{
  "n_layer": 13,
  "d_model": 224,
  "n_head": 4,
  "n_kv_head": 1,
  "head_dim": 64,
  "d_mlp": 576,
  "vocab_size": 5719,
  "activation": "swiglu",
  "norm": "rmsnorm",
  "norm_place": "pre",
  "norm_eps": 1e-05,
  "positions": "rope",
  "rope_base": 100000.0,
  "rope_fraction": 1.0,
  "qk_norm": false,
  "attn_scale": 0.125,
  "bias": "none",
  "tie_embeddings": false,
  "parallel_block": false,
  "init": "normal",
  "init_std_qkv": 0.0374,
  "init_std_o": 0.0,
  "init_std_up": 0.0374,
  "init_std_down": 0.0,
  "optimizer": "adam_atan2",
  "lr": 0.00105,
  "beta1": 0.9,
  "beta2": 0.99,
  "weight_decay": 0.31,
  "lr_head": 0.00626,
  "grad_clip": 0.5,
  "warmup_steps": 344,
  "schedule": "wsd",
  "decay_fraction": 0.76,
  "decay_shape": "linear",
  "final_lr_fraction": 0.0,
  "batch_tokens": 32768,
  "seq_len": 1024,
  "doc_mask": false,
  "train_tokens": 157000000,
  "steps": 4792,
  "dataset": "wikipedia_en"
}
MLP neurons of a small language model. Each row is named by its layer, matrix (gate and up: input weights) and neuron, and shows model dimensions 16-207. Each number is 500 + 50 x the weight over its row's rms, rounded and kept within 0 to 999. Numbers have three digits each. A neuron's up and down rows have the sign that makes its largest values positive.
Before each neuron's rows, "fires after" lists the tokens most often just before its 100 highest values on Wikipedia text that the model never trained on. A number after a token or word is its count.

fires after: " Z" 20, " qu" 14, " Gu" 12, " K" 10, " k" 6
L6.gate49:452507509366471489546472482452523488489493413483467546487492490508561506417447517507525439565453508466479359441497594385536472447481622531542472499498534504516553491441544525474511491518495515582483600500535544506560522519508418422483486511604551428470462516503409426488445455514535521448642483468552498494554453485542405479530586458577448526474512595393535543524460525472444507560613439553479432532456585453499515434361571410471515555513517589439551514566493455487455444603513555572487524493479657466513472517470534533493487521472554531563552504443508515483619465437470498452
L6.up49:483503427505525505434560506538593478521525518510492596463499485505541524488576536458472534452502511502561611413435504419476470419561550479569458529459525507471489425485554582442486445472530563535534478387533504561528596522490541479423473480530416465532537496420507497542465571493490457415568601483532436516510502554578509426466510495587538536484604410476435512454615561488512550500611542512426521455539459557531455382443440428398532467450544481424492510507532567519586437463509429463505597545509385498472498626451532603514488461451416482469608483435542496465521479438405529512

fires after: " G" 25, "p" 10, "pl" 8, "G" 6, "T" 5
L6.gate289:469485506620481509438462509461505437416471513502529539417541499504507437457488554529513412474487542563501495570539549584515528516464455430538516476529441480432491463467458535533512559508494651501611509562415446491482491546481494510471567504543484526428474503601515404519528547445511493503519469566456500472550519464574552467402453491618635450559482589448404452442496511553501505518496523457420474530520512431573534493487600384541511477502488430551518522466435452452520486513559484485515509569507570511365509524490433501495528474443495497476516607482474526526533500636490582474
L6.up289:522560552556538481495428491541512514468461417534450465533521490479602446497472528471489581395500360393565489525509482515489458482597492515506554471455454577518540500478477511496517393477591383419466495481542524523524501462586511541476582490508558421494571585487487637495392435523529489472515434517514476419464462480555439549491561576496460453432529555556578502517440563514501549363541496512500460437471417490473532496465446515441540537454549505457539394541481542547524589510494487543439485520572532507536589501408461435498530480444525529400585485527382493540426445557491435492

fires after: " ch" 26, " Ch" 20, " w" 8, " sh" 4, "-" 4, " gu" 4
L4.gate465:480519473544493527502560494418547429449558553464489541436420539506505494444547478468445548547522509447509468561395511413453440473468536496547450400449500441535496476470520468384521458534446516475472386463536414466586532485436463500565483551459534515615512433481509499442518533469481451472459563503492569552462509578553454513545560507449549632429546569463536455562464418489512489498584380537470493516556482515513555375481457456507378534525511572499566525545466546538548576553480553556536389533628475426487491473510444480483487513453463533447531396521572480500563424491511415514
L4.up465:495501515386496523533487536497523509444458584512501541490425573547404443441448578548450478430487598553520476454534441439633544593466535568497506496513558478511528508466638442451528479469559509526552501523515456561437614498578458441580438561562517505503477467593457433494461584466438559521454444477534556530550404483529548493501520579520443544537445410366489508451447531438421487500489520624521459493436513433534487451547550507543570492556520453527519495504563423545537427500535462515499604530451550502534474448448445545477506531478483525521502520525520515486522584451589427648

fires after: " " 52, " |" 7, "m" 6, "b" 4
L6.gate467:529474467489486578424513479474469484480595518461484446470416542479468430481450533429433393488527451398459585485495556505529474534483484504563503524438458525499501444487473476368473483474514519497430414550520411498515500577531546598482435552512419499500543503430434444563525469462519584419492534445473582483466564506567504472520421475437490514473614470538509413626511545556517428514486596596454513599405549513403483485614455560445529603491462477517527527530575538530481542493478470525527516532526496498471523629554554550510373562495464440464540494539494594599585500501522505486
L6.up467:505460481546556417574456506505493470455452535617440446481484392510460475439563420504523436510519445478477480516519462452531570530445532538476510521496509490518445580524522491502518478551543525525581572548452559564462501477417415387531462507596488555518499570465533471545492543515531411505492486531430512458565494462441394432512501510522496412578519519433623435484490511492551572620484519455410531470519470496416568425455568442518470527551477524562491520555522474385420524578541527515490499521460535443499508463530538570505477543387544666503429514535494481574500525503457563577

fires after: " B" 21, " St" 20, " L" 7, "B" 5, " Mont" 4, " b" 4
L4.gate256:508441451465527468461438484539452493442517589537535534484471586465507506512459545520529404549457545577596490597580526534458515550546407513414614422482600421509492494509634535440444502499546471439479423560511476518527536509495502480478493566462556398458544462463526493491583494499442557512531544467509509483524463528494449590605484652454602520431477513514527452520402509535475509500482489582412556422526466583493513485490536597512545422532479483437510521448508499551529473525381497437449401422433481560549500485477541467465651458511481538549475469481473540502472540534466604542
L4.up256:489555534479538519474441530509541510408455439554495465410544417471429566511513547506524571462532533536498587486569487507469499575466513511585423565479454454493428492390414515519608532447434460461540585628506527454623532532365438453532502512461465467519554417532454412546535547492528528449499546493469548439493492471508490522648470472526368481503468588436494452551526476437554573521532450524550515604527499521455489507533393491529471566525479542508519521459449476518540527513459567557548514519538475434472499513392452405450405382598490483448450531453451478533471543517488421584

fires after: " P" 11, "P" 10, ".\n\n" 9, "\n\n" 8, " Pro" 7, " p" 6
L6.gate480:516436555448527471510494460467550541492471520431472473388432499439401526536435502481480455437530442534476559441556482533464494507525484518556569417498454520533527490444498422553500453437520514422489496491509570476402515545468351531513497604564520601508477417482492429431528455515411546490518495483501574411559512540499571550518514472512536530571522514514506545555573460436452544463407468532481474529514528510567555499433483488523576491598514515474500546471446500493518523493467420418466397446474461463556551455448507507604560540540355501471618440493533408544476525467540578525
L6.up480:458486507574529465562463505507489397507519473569521487433559454550689524519551487400483520491506499438463510545424550574381504467471441621440429534544501533452553590507579491458596507494430519484455532487524459455427618520433497506516499491468455442478463512598545555471555498512456531464359457516498528518473451513539502511479603474386412508447554514468478488516453531548458376499399521513543478481561548502506449552466529467567460521474550599501517482438551504501512476556479524526541564526476484489477422526625470559449365517461542493597490535502569524522533514464428472568

fires after: " P" 12, " D" 11, " N" 9, " T" 8, " K" 7, " O" 7
L10.gate297:479500626444442458549424460462512540451498525506507412483472448441443486420534409499569423525462493406490550477622504513510483464550489485442506573560525449457507555477444484643502450520505399417498517471493509573470657485539556473450457511461535500544528474573522445507602469469455570501514551477394491579519565465508472593522519599492427461515504504524512513511399498500502442473450502610427456483552405481593484428442473490549490538468490499449552527537453536466529462529457489514470482450512466523532518531464500565453581536548533478546467482528621527570628561589435497500
L10.up297:666503567523450488439478481532496517567510530486352506545470492503508469526528514455610493503556409572458457498515494581434499494480377515425481376451521538421500483502488510510442551576517432438552495443612393562534517490480460512457548552519449511584499499525438483498508538424529555468536503515467475573459498497511478605508448413499458438427485467534491498442561507480423533519549493558532447479475536449582486444508523490460441486439414629408564520411460506533507547513417557542527498489513502500471442501548433566473514475523505535525562487536402555539614520534454423594

fires after: "g" 20, " G" 14, " g" 9, " k" 6, " K" 6
L5.gate295:579599532459471503450542447495448478426542515538453518495568452539439535530459499539527513521528509505526476546542516559461521570491471464513455557561441543540403460414524526488530496458530527538540464438477511466582385506509513516399417428511549493406531535440435530502542457453449508487642522507452566528483494406590522504511590567447494575474505416478499494571539486590457487430419392506471415577502457615465471429530653510445501537488564517472488502485461463542598516461455485484524450476458518499596601445522458515432483553441478446476554514517391527480512528525465561509
L5.up295:481571519576470540504525453492494485471536521508533427475472556484408461416572489567536474487571462541495459495471507498541480588559483488547455598523480521464504568501488465479491497494531516539546401564485472560499566509384510388509516567543561512425553476472479473448432471501388456554600507438496541432531519583442468528444448527502455524566493549501510538574484475566524497531498499419393532517610532458484440439576493558501619413515400441570484489553526477510531492497588543539525494478540518370417534539499586536503519526404482462514605545551525499574440460523609528578

fires after: " " 66, "par" 4, "c" 4
L5.gate302:459534541526490516466477481516457513497516514528514478441413480477541530438422505397556520456522534462522532498484484492508421452456511562585514542391494489538483473481590499460471533580494509543456548534487504527532573519481495495567596541501518577471491416457438438406519467523537536466442468550395592474485466427495532463536529420439456428535432539514516554499501470541587491533617483448461413478392533475566547485508473562483521664514456549431545529453510605593562504480398428531508486488543460456451451530582498478560519578407487572498531530543483496599612416510487554428
L5.up302:437485528515570527506512462488522410599462521510485476454433503558473476539451577484451459466508470489440541486595575486462493496586480507424498518481475510544488543580605545569552536376529440450518497562530510400428560493464498499478524519586459524542498562426500555461462603562528504557485416569454458433539399481605572488386571551584489493506523416497535517469485541454542483525482655452475513511492498508526606562530486484491475483567541592460509476475520553415536423542512448452443613521499519572484516514509474555489505489522518465457426457518471518530396553512469502565

fires after: " K" 20, " H" 11, " J" 9, " S" 8, " k" 7, "-H" 6
L4.gate80:504540554476502448430535449496516460453437546424519539523500469487490530484559390502499583490480571487503426543531472555426418445485439527500509563488471529610475506472486448454445546510493531448442490395538486566537525499456468439499461564538548386457609506575494507510510484457511498514564490521456543495499512565547430541535581422500565503550502616491493502518549415409529510501439508612460563515432475547587581455361494550585477484444507525437488394539524458550452515521478498536542437563502550543568450484493520528496710450565458616581481481497535494500600479510481511466
L4.up80:463546418523530518584439493515578569367550513503542439551587525470434495494471399569540515459490526477467553551486499469486525484476463416457512531557538554483457532575537443541428481481505475403484492451528469436483481552473468572486466377650516449388522521458499604546544537530497503555493515468565481508506526560621461572540483572591422459527480539447578470523547456493531534507443475454559515504513464521536506369462524414462509483465548514514500569476487535533532454432574565540498586601482519473442532457452494506413562599552457491537538510532472466425556608468425469490

fires after: " a" 23, " in" 14, " ex" 9, " an" 8
L4.gate548:475516505420629518536496555449391494554424476526509616487515495500520417531503538454556492425515570476470537380560495498505497399502485500557490436479503473523557440522458620448504518455463547522495534520396516469522492482400513498518523450515461515469591386545536564498511429446549514453523577489473460417510404505409514484421434472451487515484451612491560552447556605489498462543550451467635496421491455454508504642528437490554475374493492441433454455525549448499519506388480517480522583536460412515535537518473498476602500410494542521543503503522495528476439474475522529462
L4.up548:488527572482453530475599480503517604472495537457471498459401547542575509518459508457439474554454501475578462537513599483453504509518450454501578548477495487510547543490491520508457602542536390572422472517496450503491499455470553622561552534361458528430551439487496506471488512476467501554490491452546605547469582534535421553459498466508541516541508541515504521480542522492546459542544474421498580580463604433543552601484508389505538441411472584470489453630530521545489469386465509517473604556479528439428457416483542437532578469542518481497434499426452465496448598432450542561

fires after: " B" 27, " G" 11, " C" 11, " H" 10, " W" 7, " T" 5
L5.gate477:556542467468481540436457546592474542511530603438512423472419454480487410453421465499551558416500525495503426512515456520465500434568421533529468482501524522481507554510568466482398555415509483417528417405457391537528451513488421471512490579536497423361515491498508409591474555508507410538452471426458501512538441452541475570465467501489489465470610528566483407579510539474491618487488481453506499476581479577519538447472607446496504465413419598485558460540486461465426416487472474533557489512609424500510551515421496547428570527543499575516471582493427534543426487589431549498
L5.up477:508595482461502519502519479650473497511512545524489452566499488442547408541414559501619458518520548494471389527453525481466581430503419537480454484509485544485551648542467493566461471449523441491580518434436488459494471559528484543512443506524444472391457566505514449531507476584427498498477415473427474584503469472544514570515428541565522547499627494534442472497528496524557536548516514479525460486634498582449483496467598447522554382500433567488463538563536480423505451474527485519501557483546501537436545477446433596431624500505530511468436520471433472502454567581518577557

fires after: " Che" 24, " B" 22, " b" 7, "B" 6, " G" 5
L4.gate95:494564395508465478535459509492494440534533442582459500538489505446480493549399510557486495452549536525526482489539545466465444395536540370478494482607587558509499488545403430507450558483591532392499550458520549566602515468466518516466498555581382465493453427572427542486552532487605450519541532488479524593514494501605487521532485546566585493535562477455510449575537447530542512451546584461544517528533446516523530455454554518453450517467481525483593457561549483535432558470424436398533502523520590535508488613538454556435587531542520467517429435494572466526522561560540616515
L4.up95:534566450492497551479511537518439516459604534529533544489460580501512582471427511475509536532405463609517492515476541538535539472555502534390374489372499500447557514529446508529440457480442409485475487531510437628452486538466520510472417466486578517480567525517530490503532425598514517519539513528475575440485535532521454496434566536514454436440498490454480524584517393562470508507471493479509541510578501522530510475540486466503537440415369460593436435485499498427524530463536615472476597524452488499533530483533495459499591459450625557511525524506462401516462400525470522548

fires after: " Sh" 17, " St" 13, " sh" 9, " sp" 7, " Sm" 6
L5.gate119:492491561533492487446441533463513506427525496506513603472419533483494478527461566426455540477480474490520550479533418595559528500558516545560618454542477392448523445540519428483469506450517574516505533407578578502455510517461508504558508563503470585341482506546510543518461512535546479558568503540518556477541452461426471515532503581509439450484497582413583571551491464520485540522502493536441424484463564568535566433367505550509541448522578440481539504496539523458502536554497497501530373463495485529579504501543532556639546468500584634474474559573496517541457577438492417454
L5.up119:486501398520460554510512582474455460401494485487564538411461511508501511505529505438506529481448562499528443471443504429595453448488459452547468494493544477421507539515449495526429541445390574467441560457492495512552535542513560546526521564506499482501433506605535499557560480584544574481517530483571562463393593541591415456457435537516450523402558540473424479446491484396476523547472492531461516633464486521519540430589419529536484452467529503467564451515423435463473516609565470601512484538589434534428493573504474507526520492602479632463520516480549447571443442532471430492

fires after: " b" 22, " B" 16, " Q" 9, " U" 6, " Sk" 4
L4.gate502:578542500539596456471456480485527524443493498487577481439391485537503384539484417613559483466465530514475504480508462514602535468551506453557485446433464455361541519522540507487466462470515560581496494490522462488477601520453488496514517575547428474522463497473599542608486456427534522499625485380568506544535512525505497496552465514516552506528452507515516414450491453503485579521398537615443437489525417512574451454519481484383464548470430442535504516406506456511447491451497589476460456508478477482493455469493476516472584407539522517448579508390483442561501415538525483489
L4.up502:498561454417496550547479530435458498493527484461525463641598549465569522495539568574505498538440526512506562470529434472468454594501442524530440528550431499520402518482478495552536457510614549501463445472477509572391495514576509471496404481514488391400426400472580454441565503492530568540529516528539487547420513523476461541567475449554481566472490535431518522446463522551420422507495425569487464520531446493486445551529430520579462470407525549505432528457468474499516470540429566486545528449509481508576474467525444521543481432475510587524454465537455634544479470618380486452

fires after: "p" 17, " to" 10, " in" 7, "0" 6, "}" 6, " U" 5
L5.gate242:553596482566578543559487550486413559449558572533425505516504534532496382593574472537435434486567439520486400478441427546488475541502451533482536410417454478485559456511515515524421452468515508455433482570485513425572498546540533530476504456524536447450480415573440513516422480469439532520566494444501426394422560453487632484551451533508560511445471524618522545453540496420538414506469467552538461473484414508556494453534462371459570433515427498578507395434502458448554494467583576476528519571546500431482449435501570437468461493572586468502520496504509495538451504501514515404
L5.up242:533575606546597452356518519460440463474515488498427432459541521453486589480554549542464486473562386516605441440431478459461497472571521456533481520472555518531612430436534503453514387508512475540483457541421582482463532515498467476479480571473581425490559506514531483461498526519459497480470486447520489453546536604483489504436535491532496633526514566530427496419551535494568460494512484572544440508544477460557457425475540453476441479490489423453475486535581537482516567538532511513547503573523590550461485512541511652471546483509516545497512499495489565522466595512471504417

fires after: " Trans" 12, " ex" 11, " Ex" 8, " trans" 7, " con" 7, " pro" 7
L4.gate425:543455508550575488443427501551493545529519488461489528462511467546563530536405526455519426474551516506559656510496559490450534489452488493464584493527448387589573374535588526409486504477551480589459514517392527398545542485440483447440480522423586514439508406536465489433577490516502466548545439505524519488494502544459529501548480470540514530586562551459463499492482479489520468518556525533523583470500507384484524533434518523478503452589449531555489473551498447484427538506498449455419522549453613466512502444516518478532549492545429524499584475459509475457421492441419507601
L4.up425:584506471563564511476445486409414474475563460522415469508453603512510483485593504495515460524481567512426507435481515522496540477528464369575480553548568402514500541453460534534445539514485576492530497448494477587549536484566456456480552401394516548524575525535434513539459422518470531528535495463526608435535556521435468460457541472492469443420486472515568454448519520565531491543563448504577483460493523530488578491509509497454534419529471526509440442550534544443400488550526621530449464489465528629507510500570456480474547557517488498494510421554471481495498517477598531458

fires after: " g" 35, " G" 21, "g" 5, " Ag" 4
L4.gate257:514564497448520521471487588491458485494525455532513557469473458495486512450489550442510543561499544437497564571540565510475474498497511533476545551519553490386499479570493412517467504541470463487437492467459469523493518499435465477473502455520529360457577497574521480548514462484515501536452667554537521509489423503513530576485424560560421499520535576523478627530534504468582358447601514498421432584427513572372559546439508442501580530498453460462454560489507527502549516414541513523529594414448506554484487496516445491434530604503525543395525496555491446509485464534475464532
L4.up257:568530497482516416542524378551491531530511486491552507506380455439486481470466571442458493458425530445538527591459440539401545586524475453413515424469589602589466408432504458560532512492528519563462469489541512533486521550560481479398515468490572444472512630451558500488477449495529560554567555566422450556528461454585524525475486488490521562556515512529481464534433586478485551491480493449494450469395509549429512496386440528480435527516528494486510534545513597539504486495544447503436388450501551551480562481472449502477507474498460541511554555472466441495608456505495572556

fires after: " p" 20, "B" 10, " B" 6, " h" 6, " b" 6, " c" 4
L4.gate434:492480570435493418588452558489515431587444499555534493457487551516553549500546404536438435501527503543459474494494523588530577492429434545525566446464563539594498538435474419512502436543485505466386421510492508599558455498442513478455472506459471473479468413511531506533546434510575528428469506379464500622469607519414474534536513585423462510471593467502498471442464454511414472466429504561435509485460449530530533499380417472531526446532540429506515504530526554588423530506435527519463558494464591539577447569563491522500416452514448610482502474496498603465444546537500523484
L4.up434:474503556501502457506463551449529469522583483497511518445518515534497541444537536508582407500540561559493429457429492432493558488454419489510462489531556474495510492450483500527485446531483441482448469497498586561595534498508476454459550542480531523473565475537434466547540576499593477478534503472484523496507450467585484537383519610433556550432503494386474524607466407435527574576494489591444523515470371577511483433497496493442526417448532501599510384465526510566645422488505529578466658438523659543485492481578546506520538534502557508514546476535494435505466545552457512471

fires after: "." 31, "," 28, "–" 4
L2.gate376:530433417539444477512494413451526479495483442461477406535580510561515535507615410534534448531491533473547413456401465477564528477404461456542480527485419515495423521505514520474477542480392500476474650512549498450499508444530509537461534454437522559472510476467560456557520500410541498490553557514509455522553567516498480409541488553480583524436547543449440559454464514512460554452504451523447522482523477455478566562452421487414510507457530471587517436433544526565419491442550506514469469507502455563493418491542554453569415530472590436509410489490566521575493594492644337453
L2.up376:411557518497507449483431519439448466467517515487519515461381396480480601377506540474499523521548510504543437513479531431485436502516500514538489559458614476568461444520618461537498556515498549476490490453419564557448548494531492425553579521528531545485558450466538504462527455335513526528481471550543443580570561506546456435535509483565543467482543451408488528491552524499433476471505422551429591468393461499569523537433449419383583419435526627409483530593505464521502548525451492542495543570390546507563510532550459496513481583514545470508486512537447502530516519533514583500

fires after: " Sh" 21, " No" 17, " sh" 12, " Ch" 7, " ch" 6, " sp" 5
L5.gate14:514435400504542552579566451452550432567465439493515578485498508449524501488388524486543559564536474447545577426549491480578495494479472536534592564517537429490509519453458430545514492517552594540545528517531539467619656546540554477504512557607509498545520498459472523563484578466517547443559510497496554449605526562417438463510473491513541523580485480478430478397471383549479537516552517525550482492483525506524572471470443476420481496443504500534574432490538505498485474486459477584503424457487589415486613512559441472478528487491537597549494475515553463518517510536472442473
L5.up14:443517474425565500528465548540555447479532542416543591452443530549597587497464405475473501518511528416469570387503449387550511496561524518458473487483495358498557463537601490521454568505470527534413474464487454527489512548603471496592468525507464499543505498498485529523487474437440440511425560540567395495432482389488458450524475561547342609512525479424528553513485500448434520517535540546500513522551516498559485444461621564592587510461443509405590424510404490555485559506471482488488482508536455476517463535499538514518504565479516500556547500426519557481428543432506462478

fires after: " G" 25, " H" 17, "gar" 5, "G" 4
L4.gate517:580535532404455498387496441458461529513469525402521468559483511444504468497520562420511419502451578482457543433582479387529427485522466540410431574536554589491499506510486482484547437503543490531446466456455462474536498579491482517430536491493433568549548538463549562543544453452559486542421566456508601450444509458467560479531486523577579481503438525433597555506488482601468487535522531455524447581472438512558513527506587543472487510520442551510517586448548535541501509504452590482539526416585546487500486498460545472415573530477505578549579445524520446507469527506540500469
L4.up517:503586520520555496542535610543467441498390566520521464493510473547462451528522470510498457455481427512599464546572535497532493507541393508487471505494488509503478465439499513534510585485453474476593417486503499601535488549538541468492492430482563483481543560467546571523478552617451457547468479524387513445496561447572452514516564583495473564487487642414446497562428446510390477442476507496448508487499447424465464500515514512453518591466540411450427524479551402539568575506528534434550479560548508619539611536498477552485515536418556546409449540514502552587510614577451548513

fires after: " P" 31, " p" 21, " C" 17, " M" 11, " T" 6, " S" 4
L6.gate120:416477517454486484536520596433495495565475485476536493439429514494394535476528416497421507630466450466606545435440527552545430578554417445476512563564493527582566513491548444539566414450573469477441437479467496543517476442438496501528520517555551448549537523450496475457484559515351421483478423504507529531456434487426449465439495572523393545550550640552493392506533503468519445456426506480420492414558494545524589546484534534473525463541535580374567509463513487457531502589469572495544513510509413514589485485500465523464542598463518546450516540473434493473443453523466565522
L6.up120:465520433600501474562434523463502529492478540528605553488502506580526485456450517501526426499567423638442477498576453458382451471442477543450436525449490479537510487509568416489446495533492537562492468484530559513542480669527520507492459509462566537532608474548440455524574475455536554443451447468455538468525458484559430542557496557455525477535505484441471483503417464542520392446513490496520459563436548421498548424508552514494558620469547508481492493432491639418520538485469499565504468405538594462484367496550474529428514510467518492499455537544574579485480580458445487543

fires after: " in" 37, "In" 11, " In" 8, " to" 5, "/A" 5
L4.gate566:593453617491594492460480511559567552511415440453398598487561461557483481507515497455493622549500544550495444462449499416527397526465349487599546481548530454475554474504508548485518597451498526415518480528507449492581503450489478404529537498515547566482605503462534461458498443397513454532523477497484570445532510504484580534496527507495496548431523529564426453478508542480455597462639481495482463464481507463568452513519471491482441493381599523474507476495526566520580475478531451473416501568501540504562461378500462428524564395595459586480479424451528474442523518491504493512
L4.up566:533539506560460542438497527516482443493479452427558495623546540494539578433598419446415466577536525485406486404507519454512490474488527514537488446548569512544557435507390500498464458446481556453510539556455521488474481441484559532490472490431560543417408509611589482520626482556512447590507469490504442512483459564472609565440465436461430525485498491524382511542428452480422472455515477475456528472494474452514545480501489470463493465467593574530463440475529524525484468525551568509506491578477539483496472452545463663530475553495510474544475524535554510468472479499448430573

fires after: " sh" 15, " sp" 14, " sk" 14, " w" 13, " deb" 6
L5.gate370:585467460479469495549489552392538451478541564482590489387574540488614519451465438446526413478504510428468530480472576472423437507519501500526491561473552511560577400502567411461470461498505501512411553539589514546648549389532522465431544563588541549504510510457470568550465475538513535431550521500469495451541559397442524467549417473473510522524522539515481407556547458584511557478559486563492464545471479448470506435434467466492511504430494458523590485490430455519546566568472511485508441606582575435532478521555458492557543479455367470508494422510470478492470464423541422496
L5.up370:446564491479514469424594506563552519436408448506530524503437499475529412391532488508558516573561486559449450483512504430485521472519491470402414551553445474438532584511581432533500521493516526509438495545449493492374545531437553504487540583582432449459436517501480488581521488553540449458525484511552500485539517441528451465521472543555534519455528468488464493462472461412520538483606456511471378564449413577547414507503553506541514512436542427555534470514500593346419532578507570597502537544522524472436534417495506515429511380521515547486538547583527509564430544606547491511

fires after: "|" 22, ".\n\n" 16, "\n\n" 14, " (" 9, " \"" 6, "==\n" 6
L6.gate215:500435577403474496549552544502454566530411426479454537532415481433396505565444482449530523469510471404515561529490537515465530523504536539530505550482453490585412539450412516525588534560494499478495448543443533518469492477464484477545431514481433511509475432522525444455501540519446542495440476396498602515475501505474498439441471458524569529475585535450561525480512554560563588489530501578597528559419622535450461531426463429605481443517495524507447477530509465387481536456395596461602487439447455546554561457500443511516526454554394544576518473446618515511524459434469623540
L6.up215:424418498444508548539529516559449453478496481481483514516502449441540597543411372474506466425525531484428493512490543521523529517517519563572450505478470520594463450502634602421588502562475548502557511533484459579494483490564493544570466561484518594481516433497510390534508543570430586478413474465510575534488493577512491548579481520464499466497518458582506384496475560511532512541387531509543440513489481495499459448554546575482533410468543509499429466614519491520493502552468517482524437527511468542485433498515503535562488499466385586535399413466585462568584497486470554559

fires after: " ex" 18, " Trans" 16, " trans" 13, " Ex" 13, " a" 6, "one" 5
L5.gate198:395495505473471499517525581590592553524439447413512459553454526469588463505461405480522526473530487473490484440562393538528599475422489328570496531450544476531546495481514596425504584497422507493410502445497467435506444451532562466506508494394515493485486474601504519507568522522517451600548560529569510544433484547473510502509465495488546501441510482488478527380536520406510597582487578527541582516558424484552526599528501442533503452509426515514524437479562478529445527504493524639442565507429548525430399510499504382523500461544542463507519412399523461480509569498532478526
L5.up198:469407492465517540503463453521444530440519472521550470502524486454563529529517466468570487496535587491514608452559502467600485454501421438514495480519524460503499482471489543503519546465572427516538615503432576444490645481551459516530522484401461440560499452551537526530473380528450569475562479426536617496476575655430521555472452509414506537484519499572517533479509400519439465517599561485570467519564495450509468596467534502511535309509594462537459410581500480495483517511499528431497464538444541535474576456484534498538438522591492540423521542504450485552488481464560430405

fires after: " " 52, "," 6, " v" 6, "born" 4, "qu" 4, " def" 4
L6.gate375:515567499577579500481430514572587472519501563528406574507480515493521529481397434375550418592555601456414503453501428517386461556459581504561509451467530523608400469520517439467492584409569553568490433540454559439604506586387581492510545440527526469484508484487502463504496537459565524460487405493496519528485571448501524518561558434462487503530520500484530564515550523468569486486526535476462432470487506593584555530478526589485514533530515534467479506504533507484463560478524593497488531504575464371557480414614437482470573418510534560569524494421377523520422518476466476559
L6.up375:496562532498569515533524482532520528570551490451536473509527502544519525549524498499559477489478421394554602510459515511486491524548525522453477528454556532505560467482594545430467486488512454435529362551506448404558408519475471422520494551520491606600509460421516547578549449489468470459509397554461461556454416568485477503511571540481511485526502487554490405485518467529477451400527520477492454474529524514456471534419491490411489712455505418439488488543449503521538532427495478520484430516406454503496405388477629520470460534526411471407545495519562487546464524442433543455

fires after: "18" 47, "20" 11, " ob" 11, "17" 9, "19" 5
L4.gate88:395576483512525489479507521439464447547489592599477598497515504528543488501474479422445432461473361446632475489430485480407468516503523458475449527503427449481508466460581502578446585393474501464412458492472438524541551596512554435537562537517499544447442444473469476486506390566470440456483497578583440467478440482499585498468572455444465504549525481528469461549583496603568491473575553463459572472440435537489540507540478522392483524454533543404468476505454439481575495522448474474472586472533633448502371501471462460504484488524487380515510493520481491577560493445490506502
L4.up88:533596487506417503509631561520555468486515457566493577500436534514526550476457526488500559455489645586524555485478520509443559486570528557484522567559462448447557543523503521528446370411549450523525529524489419568502547486481509468488603562490487424459548430553475503495577433505519474500562526580473507535510402520451519527510596497451567519408453525556570492530492465436535374482545491574553484521438464437545488483431437470477491356501487446556475465499479538555519487506358495487502475560559454521597512407479629450457545482508477510474491431554535491418344510468458468524

fires after: " B" 25, "B" 16, " b" 12, " k" 5, " K" 5, " M" 4
L4.gate456:446539438467451625483488469479505505440432480521428398469452440455559581521524484519545625499450510519467570478485499437555542478496412562551468514565527467431518375444483463535505366413553522493504483492447451614476496623518503447497489588525565483434440519438493507470530490577577506545480545445456556443478548510484423535565570580539425474571521522494535467615522487527484545501528429446523466507576505540471512472494507581513495455499456470484556510503436532439401494559559414464559508482435542554544588511509467552490490478510505467599500477520445502502449548563452554556
L4.up456:607533537446498488474512542503481528486480445473517461501457503424521495499494509476523505394479574572545467521465535469584508544523527471535528594542511487529476470451472434556480514406529494447425517451464582468564422602468464400386477507514503494511459460525510511515440506518568488561467540467565621519524505585493510453467500544602562468486523595445464383482425499473647473578592421447501540501448468489545456568538534539508506472498507529435412452503494488472515536572571497502477461510570538570529537415450506495443609416575480597561482526511509547549568501445461525519

fires after: " " 46, " |" 17, " C" 6, " P" 4, " B" 4
L10.gate13:450516494475468432574469524462576446431536508544487451513550482493491515520437578496557436562415468628495504511495465401488523538527476502438523557536506501467488523425514555519495513480504597409526580420495467440459483433453456600471585527554569474464426495507461468488483530552395416479466479549526505606498483514440454564500488528542520505481549482497400491556559538492587435434539512487566513497503508539492483541404554478523414594467485575438522520567535471451471436470482511459543528500581548412492608527478492532409457502490580354601475577514598473537459482536394584574
L10.up13:533512476495547490557448496537493506497563480540614469551420490477495474507506459476460386582542424436561556516529571473487488448582469447489530531482500459455507494516525454581515468486531496494457448376462589552465565549527490501570497429567546507395548478546485490497523636547576579433538531547486502510494492490509523481511502437514446572508545465541517458520436489574558588519530542466503476521506519523472523538491550490482517547571380535557480393516462399502508559479517500602559560461538482608522565616544390493577583472486418455485422493522489497628576454538529413412

fires after: "20" 67, "og" 5, "19" 5, "ag" 4
L5.gate439:483490515463444578449469519465479473500539579586482483494433504515419500486469525520543472518470481462585504506414514541497449504563548540383458482389362454537526502453488516354396469537424501496475535434523504528510541481610485530516402520531492537460543514416486386498417590502460515500552571591499527454453534438504475521458586480541451453503441454537520514542546508529469506539539528504465569492509516460461479427514454438385478531493566522508473460430489473575493511445475478524494498504560430515391561564451552424602614537423463476463474469492554499563517458491512581478
L5.up439:500576534530512492343580479502519515420548484505467583443471532511526477431537469557473415450480500524512445524533539476521519628444473519570602488614477441454501480435522617419433402521456539556458494509535484494568534565455545473588558545562556526515472469443534554546473521522556469514541576546468437477496525498480510450378472501442544578503556381484527519561455513483528507534523479412441553548442549545569548458566437538522470575517464461562486463524530519532519464566510510528415596581522585483503521414478535481474448513454501503644478555539506400486472469515463410527